python train.py --hidden_size=256 --head_dim=64 --norm_place="pre" --norm_eps=1e-06 --tie_word_embeddings=true --init_std_qkv=0.0173 --init_std_up=0.0173 --init_std_down=0.0173 --optimizer="adamw" --schedule="wsd" --batch_tokens=32768 --doc_mask=true --dataset="wikipedia_en"
MLP neurons of a small language model. Each row is named by its layer, matrix (gate and up: input weights; down: output weights) and neuron, and shows model dimensions 112-239. Each number is 500 + 40 x the weight over its row's rms, rounded and kept within 0 to 999. Numbers have three digits each. A neuron's up and down rows have the sign that makes its largest values positive.
Before each neuron's rows, "fires after" lists the tokens most often just before its 100 highest values on Wikipedia text that the model never trained on. A number after a token or word is its count.

fires after: " R" 17, " J" 14, " r" 13, " " 8, " ad" 6, " bro" 5
L4.gate263:473474502491504538471446530506478441522605491494561460450487507507465518461454515517462452440500499481466509485463419473522474455446471489476539538506495479464588543571539430515464569477492490449530467488556468520515534553473568487449430532513491588570474550545518446516424434500480484471442559495632479490488527465530508495489524474439518446540442495574443456526514499451452530510503
L4.up263:510413620510524510490514457449534550496528416483482503484535449529563520454480513583466426504501446468527498496505466516559517433509473551446530512558495495475581502499495486455484486465484561486531400519480479577525509464462534499464467534543527530508483534568519465516429410536509485504495539515497484459467492500501580466538487486399460480499505506496489438484503487472475529476571
L4.down263:511511514488493530444440501496467508491445489571568438465455438434480494481515447473537517511542394565544477511490502479460512467482496491437575533469478540456535400505476489438474482447526481471483490529508513483450583467528471513542493420513493510448546471438536483450450444496517453537479508483471501539485547428511483458434521427505526516489532486502516567504460535528478490460445

fires after: " compet" 13, " reg" 12, " vers" 9, " ed" 6, "ad" 6, "et" 6
L3.gate198:509460470473508514501498528566473477574453378503493485527496552518462516566516477509468558508487492531457481501479447475529479522522502520516502555490468526579514546445490498500555551491529523466596481455497513565472506534415523465476503473519418575576476495521531503466485513517479500485505504526552511489487502529531423544480450470537425470534562500548506471494434478500440520545574
L3.up198:485437448432459509473531532499475505532465444415469519591523547514565516524451436471555525501509442536497527432492544567461425468545487575490498454460505563539485477480442467496504467471494544497516529530434522529523446511450523546456459405564534445495469553558517568510487543543474528520507587514508477492537515533499493457461449470461533470592477536532508553478514502471524462479497
L3.down198:454534488570570544525464496556525530438495546530464531429554540479516491468392603450497493483509498444518483563452498543467587531495443517491531535479477447457516548557496451568486566497418490567494463627490523485437440473555472456574504594510558478493516579457452416537504525481485485497567477544520435486511481518522512451510545602530449544448495513428470520521553499491526523457459

fires after: " w" 24, " W" 15, " H" 10, "g" 6, " h" 5, "w" 5
L3.gate117:589490458486436473513435569496475473479472440491483508492493507491469460509447515524532432533508538511427549508519538456543484516465451475504485494481524491454520546508441496528608490545484522475568430449581521504431516539458454524435505569503499549528464500469583576530551529557504565514501545429552495408479549518505506546486467556555451507509504567527492440542448453495527474465510
L3.up117:511521501505509506437503558480472492490472569457563465561436496492487509551515396483505555482462497396520409457538522554556524456423484536586539499485549559496520500511527502550495527583497535540541537441531476535511490509535489509515560511526567526477558492511466482460515500514514558516493484439510477481514501475544496546564465498524490464449537583558500465477510485579492505499468
L3.down117:538511436570478456570543486546492483447563555477526590379507508505559511450460576489561475407553607455467527511516528433501535537535548446457462463486472508492515533490504483492521454509573508471526488563501492549422493516532491479468470502502492559528416525465518488426443533470488551449478554487462533543497470494526519478478463501492413593494522457472499463457492510492466507514505

fires after: " " 69, "2" 11, "0" 6
L7.gate250:503497488480526544478533536540460468553544501482470554512516472491461473468412523531473480551436506471493534477560493449487512509520492472502474474447490510527528466502464459366507511472512510534509396510500460491459477506467496452539531520499485438423490459451458483536586520490489558489442508507516434543520502417525529535435477513546427456484499512402470513419508438490488480532407
L7.up250:519526553437496569444487541533454518515465481445545489445504448476560606519495478558493536590486483423479526497532497434534536451502472450568486424457504539444551482474536484451540456461567411540507538491539496513466494530468487551522406488466530467500505481476575490490523482538427497488477523411456435535521550488520442504503508528450471485480455508498511528487506537508469454496497
L7.down250:444489491493472524492487485509500549455547487525507508587529534494527558460476479462479473518480482520519525486505439447481491425479530550415543541553492553520588549431477494530486579495485526529433535629508484568502523473510557557569512503507474487490522511486483543531487508516523503501549583520521512494481457544447512417492518541541568562505500567474560505506415527450541525529506

fires after: " " 32, " W" 20, " h" 12, " H" 8, "1" 4
L4.gate178:481568502570521520487517507496436553517580538411488518447568474507515478484545457543498532568573481489516510525529481477515428492538450538510529483459482517526521504505518515571512481507499536523497480491547554433486491568515451468564554414514539526483529488525556470501544533466481520490569617497522503474496496550487526440512527499518498533515568521514516484524482468400520519481526
L4.up178:533573487567495544529485473516517540532493502474515487532486470455545513489562466543427508505463517494420449491446444452495520500510456460548475477487496562477454491556503537550463471454482525502538524527475510514513489527463455453476546403550494499510494496454520503506556540466515548444476552534482477591520489506576476488436492482547604504577506513499621451463542486416475417546525
L4.down178:490404533520507491500530495499474480513546501563493518487515518526476493487508516463474616560528452523507596472593539461452539493501543509475570651525445472539524541516476462509518480465445537489398581587533478486515469501514509510539501486477507515519496556536477472480419513454452477529498447547503534425523504564541438409592499579462446510508538504493442511545452533471594537526499

fires after: " ph" 15, " g" 12, " h" 10, " m" 8, " H" 7, " Ph" 6
L3.gate316:541523501530450425562569452461456518503444490474492473505527608550470530485441472498484537528432509563478460423516504455514516531515508508498533468466461495587513462515497500451535532465547426486443574481478539476506525520542480459473473504534497511482571455445491485470483544534549430519501548482544531464513456515580546554545514574529466532511563485555475491481478514482432477409433
L3.up316:500514519503442486510507589467575497541500517523536491503495518553463449474485483543401463451468567486448523511479584484522514502443546516562527476541525579504477494549497523502482532465507438533528520486590506443476558522500491498485508519431422497445476460581476543452502515482501478477492454540550535552516489414494497542557493467490497489540568613574504459523440468465487476601511
L3.down316:522506494544494528436526464521478529491515513500429473465517490448553524480546535501560511540492503425558498518537485438475449485558484415560463516433454483517503519463488408496539490550440602577491487652448515568528500570502502440551547463559552507567493541476468534561513555463482546451528534501548446472543436565501533493449522496512536598523422429500521472454495517505540459437459

fires after: " A" 16, " N" 14, "0" 11, " n" 7, " an" 7
L4.gate117:505428430513610427505554529598528451555522458535489487506453523461452488479542469512492557457526484523479540509538463531437439483547517471478494453569471453508487444502497467449459572476513425507431541467479528466449538504516523494496527476456550492509477546467465493542528494455439446558534476514524440503456504543445521430465506453441474447494475486522504583520481573593493495523468
L4.up117:555509484510497503553454502513510509551506443460523526412488457479494495548487484526568499486491566418465509544497533526507460510451502557464580498525492554454489430438509450390465513471517515459470515494435496547509496466517515486482452551519630507491574497465544517474506513507448475508482575542501429543491500494501473422540555501512458423578483554500411525429503454445532443512583
L4.down117:594573464442518463392513489520493459532470510521514448564489525548519514431487494433467443462510442525443562422566447561447492465581507519458500474474485557531498448539527515522499491476542505505594460597521439509469504454456490527504521525477453580520426508537509503466530506490493445489516509533567563506465477502508572525500498501472540529509485512526570510559489438550475522471494

fires after: "2" 28, "9" 10, " re" 9, " Co" 7, " E" 6
L4.gate316:447501497495531513443535642486477481463446459496601506470557448524483503544511497498525515511549468430497480392538523508508479467502409510559505465494525552570548480541518568500555514490526559471544534517505476566435490523551497472546527479550529513577475489516496543480562496469481538546457518516558477496508502457466467500496513499492514475547539482515485414425461487434463477523461
L4.up316:466526545503517522539531536401520552519450490431537528549538492487536491535514456447452513526456569501541558521454543570473555549476475561507444428498520512526548461473517514443494536511502483515515568487486458503477530511575448518545531454532492521544497483475494460479473527551552537471462482487487398501526509549463465482506539478556474479513441428383499569542450479539548432525491
L4.down316:575418466506438489500484504524493501486521456559466498524490521456522470504513503569460463487468453431520542508511503352458488480533445549548480493509519536515424520559470437494496445530486450467515470614546556514502503547435499479552442553520471533485482530461477519529534467431504559481529543462492561490453455481512550447540458560530504525529523540526515475501433527537450529440493

fires after: " B" 27, " M" 14, " m" 11, " K" 9, " N" 8
L4.gate175:420512493464481520495470459480409535546579509470526530463454543474564507473505486532485605528488511546432510526530468508530459528520504553538503515484445474540535597480456398489459502432479570519491499479490497453456438478482504446445531481517542546503451517474530522569452558493464478470524513556544488579434548501477478530436499514471476486510548532538472485556457445525498545469548
L4.up175:493461476468511499491491495498436503535471539453542491512497442518494572480529483536507580469475519434525485440460477505551546506499500508542527586496467484533524552504452470453385482469493510468517490510490468505508428530532501430471582464461577546477390462475524439453449569455489490480505453486478489550461529563530568544485484523521540510519487438518501529536509501529524475502579
L4.down175:484536489545523471493469439525475499526537508541450432489505542516420542496569485442411434552581559556494537518508493569463560551541468445451548472456513437487452431464513508495508452434513512480502468621472485524442492483545474573490449551500555536472502472603539509537532526543507537501535533384482482549558418515514436411530458551510511525532425500480518497511540465527585514489492

fires after: " m" 20, " M" 15, " h" 7, "C" 6, " V" 6, " c" 6
L7.gate237:529456469541501513467472486489451496501504498500496546463570506481455425470471568468473513472523495523451511526458449531526579463481478486498492436500542542515544506423500487485496538449462452485514509507436509500493462507504533479398537505468501498477475478511450495479500477447454461523441537529526522404513593475507491516517486536546471487476473508561472554565529494480521468519506
L7.up237:488519474519526459545536555431506570494480401479561540535527487505486532466503490537521528561563533470534480583566603503544536495511475468564482450512470512482478549514546502544517490533489496513522456514458510389478551513543520535524472451488446515491511483489564487530489550557522504413465519535572459496541477563505523452503521516520558455510511538552432493436534520501535439501523
L7.down237:504478543538511502553529503573484485448520533524489449518503513573489495428535419492510443541491511452524518460543522497439491541482460520526546486484522513451500423505487470481527423448515475461490483430455468580570536492455529478482545524469509450439449472523478485552529499573420633527528517488420453502515465506514475434534506517497460549486511484493474536534512519468487471507423

fires after: " M" 24, " B" 16, " K" 12, "iss" 8, " V" 6
L4.gate61:540524549512584504555555498548534461456539489494563564496510511455530463497519451564550537559471576500519548525472494513519488385473510569483526495527411533522491564528514491407534551449566485523537478448485496550498447476513482461529521498443580553494520591418484447461525508453532470513434579493493557534486560542477510570451553520487510469492514486531498535461492525526474535451550
L4.up61:493534480463505559487446489462533522499500514479513537526501476505469562463456495484503528541505495504523491596563499594469488492518484595506526534541448523459489586539566476566551524497534496509611464506538437513532525555575428505518458487547495512466537485485538481456505556508598482510405545533409553535441471549540529580426539526548521483469513496456431430505481516548496579448495
L4.down61:464540466550541522446527493503513544437531555460545536474467481586493456482528536487522551545528487432497489500538433492476535599542505489489475455493494514473557448486474450621525513510478488465442542536533497435484502452493494466517423487547471489509585519533570479470539530461481516533515456459517451419533455576551500503563489510486464549580438468530555506502449529478506458551510

fires after: " " 39, "." 21, " (" 12, "0" 6
L7.gate50:483505374612460428528546474497445473541489495473444543563504498452543432470540533498483548466536468488496485459532510489568450449483505578509487513450455477461560465429455460511484544533541589516531534499469477495492509426539465503518485482490450459553493513479472429485457501515478465573430540552497439481521509473481438489453444425496495486552506479483460560510472556524536439558501
L7.up50:508520476442459541471524556450481499503602537482478555480555407528493462500444531537587525562535546476475388557463510480496429482549503544561538452566446487498515509413488479539459592450500483504519487476536459505391410503501544451502509425573491543530492491496533542562538522440460508518498491514446505478504510530467480489535498439525462534505506472449516542432508484553505499522471
L7.down50:476468473490419453517452504538485536547412442509430552520482611493476518493528528438483576486466504509501512510452512533470522544516513509489462516440489505505460465504491554487545489492419538521516455632421525493478408552493555535523543473427559536519449507469461597500401461508449508421477521494566540513432480528432599464489549530557516474524536513553519511506445563425489552470536

fires after: "P" 14, " P" 12, " p" 7, " s" 7, "-p" 5, "R" 5
L4.gate298:525436568520486492513472510528536537557491498462547508445523433485583413423433442550494490541532473547464537483501410560467470539523471456521479492508487526566416501536474443472531563523522491503473536479536520439530507490563473582520484521469449560512492490497540467561516482454505569402477521477446532530479552504467486528490459455432545518506483490507397490525544509532427514440458
L4.up298:499454495424471532512454512562490511537458528513480415532488444485580476445490517523519523443501519490451514537500485480551478518497526495524542443497481547484562433446492518454537519521531456437557532498440519477532464449560567514481494492442510498509440473524503531567547488477445490537494484423401556511574563421414445500448486487456563492553467486443534542480539532461487384564468
L4.down298:522523468464488443526501523472474537500519530482546556478471404478479462481512499494449575484482523519498553487484573494473402522550525541555478504452511440544474484572504532455491504495417507460528566597510522503533533511472488417558480499571539525524490564497526583468503527483496553484522496471459535504495547577537501500562509497452482580532499496481521489534486485511556523548546

fires after: " S" 15, "ic" 15, "P" 11, " s" 11, " m" 9
L4.gate296:494488496479462439467444458523558436558514491455465456499463474507562466483518533513435506484579475505505502469507492460537471518475518462530459494484488586553456499426384505466553596414542494476520503501480558573442502515518450577461425471422460479537513521460490466541502486488468561498459418492484508474501524478498470545581489523434513469459457502569413538478497494550489478434548
L4.up296:467524520508468508502519525588498489452520514472534534522530533470494588463496532594452550494514522617479463528502524581533480506550564478487610476555499485464506448414484465462473528500453488437446447499525594473529527448518501488455485510493512483499531560492482499511457481462517511441533491443525528525535535406486556480479453521450449530495490533578483527489640481479459531475507
L4.down296:538531568440538470532459527483493557465576541473553488551508522527509475470512514478533420505530497529565455530532493475552511553499434464543473477510538460563481487613470478458441512540430481521476396605440460476492496472526510455521482545536503510506561493537465471536562506491495478546531466547530494523492360514560465485516480522539449499479483486501534493543501507568487457580508

fires after: " M" 38, " m" 18, " R" 7, "ock" 6, " J" 6, " r" 5
L3.gate58:420527565519477454446406522482502552558556481482476515523522502457512408422472491527455483482539515599478494503524481561520475457464471454509500508565438487538454511467523504546515558423452501469547524474480455552519546504533451534466512473543495576500530496517465435518438542456503482502446482489560424497478504495497514454518502447398516487440516511489484558557551546509541506450486
L3.up58:494467484501401467511496508515544486496487570487532524454498502532530416483503508498455505505529559554453564416458542515543574419449600588547503468471471490490516488406519533446496483562458542528518515472496575549435524528458505492542497607579485516444522525493497493422489459455501549501486485473550519461507483484451556516493502475449523535506522496535534497483469561570541490434444
L3.down58:554480502525531476496452521518450461496526512599510504568503551502510513515521532444559539468466465464552456569488527532486418536527417506479454527534464464528534503559537429500484476490506454476525495544565489540516452522520463525515503523470450540484496566452513556501471480426521545488479517529481544512469454463487590518402523536548530543540455490557518437484529465514494425579509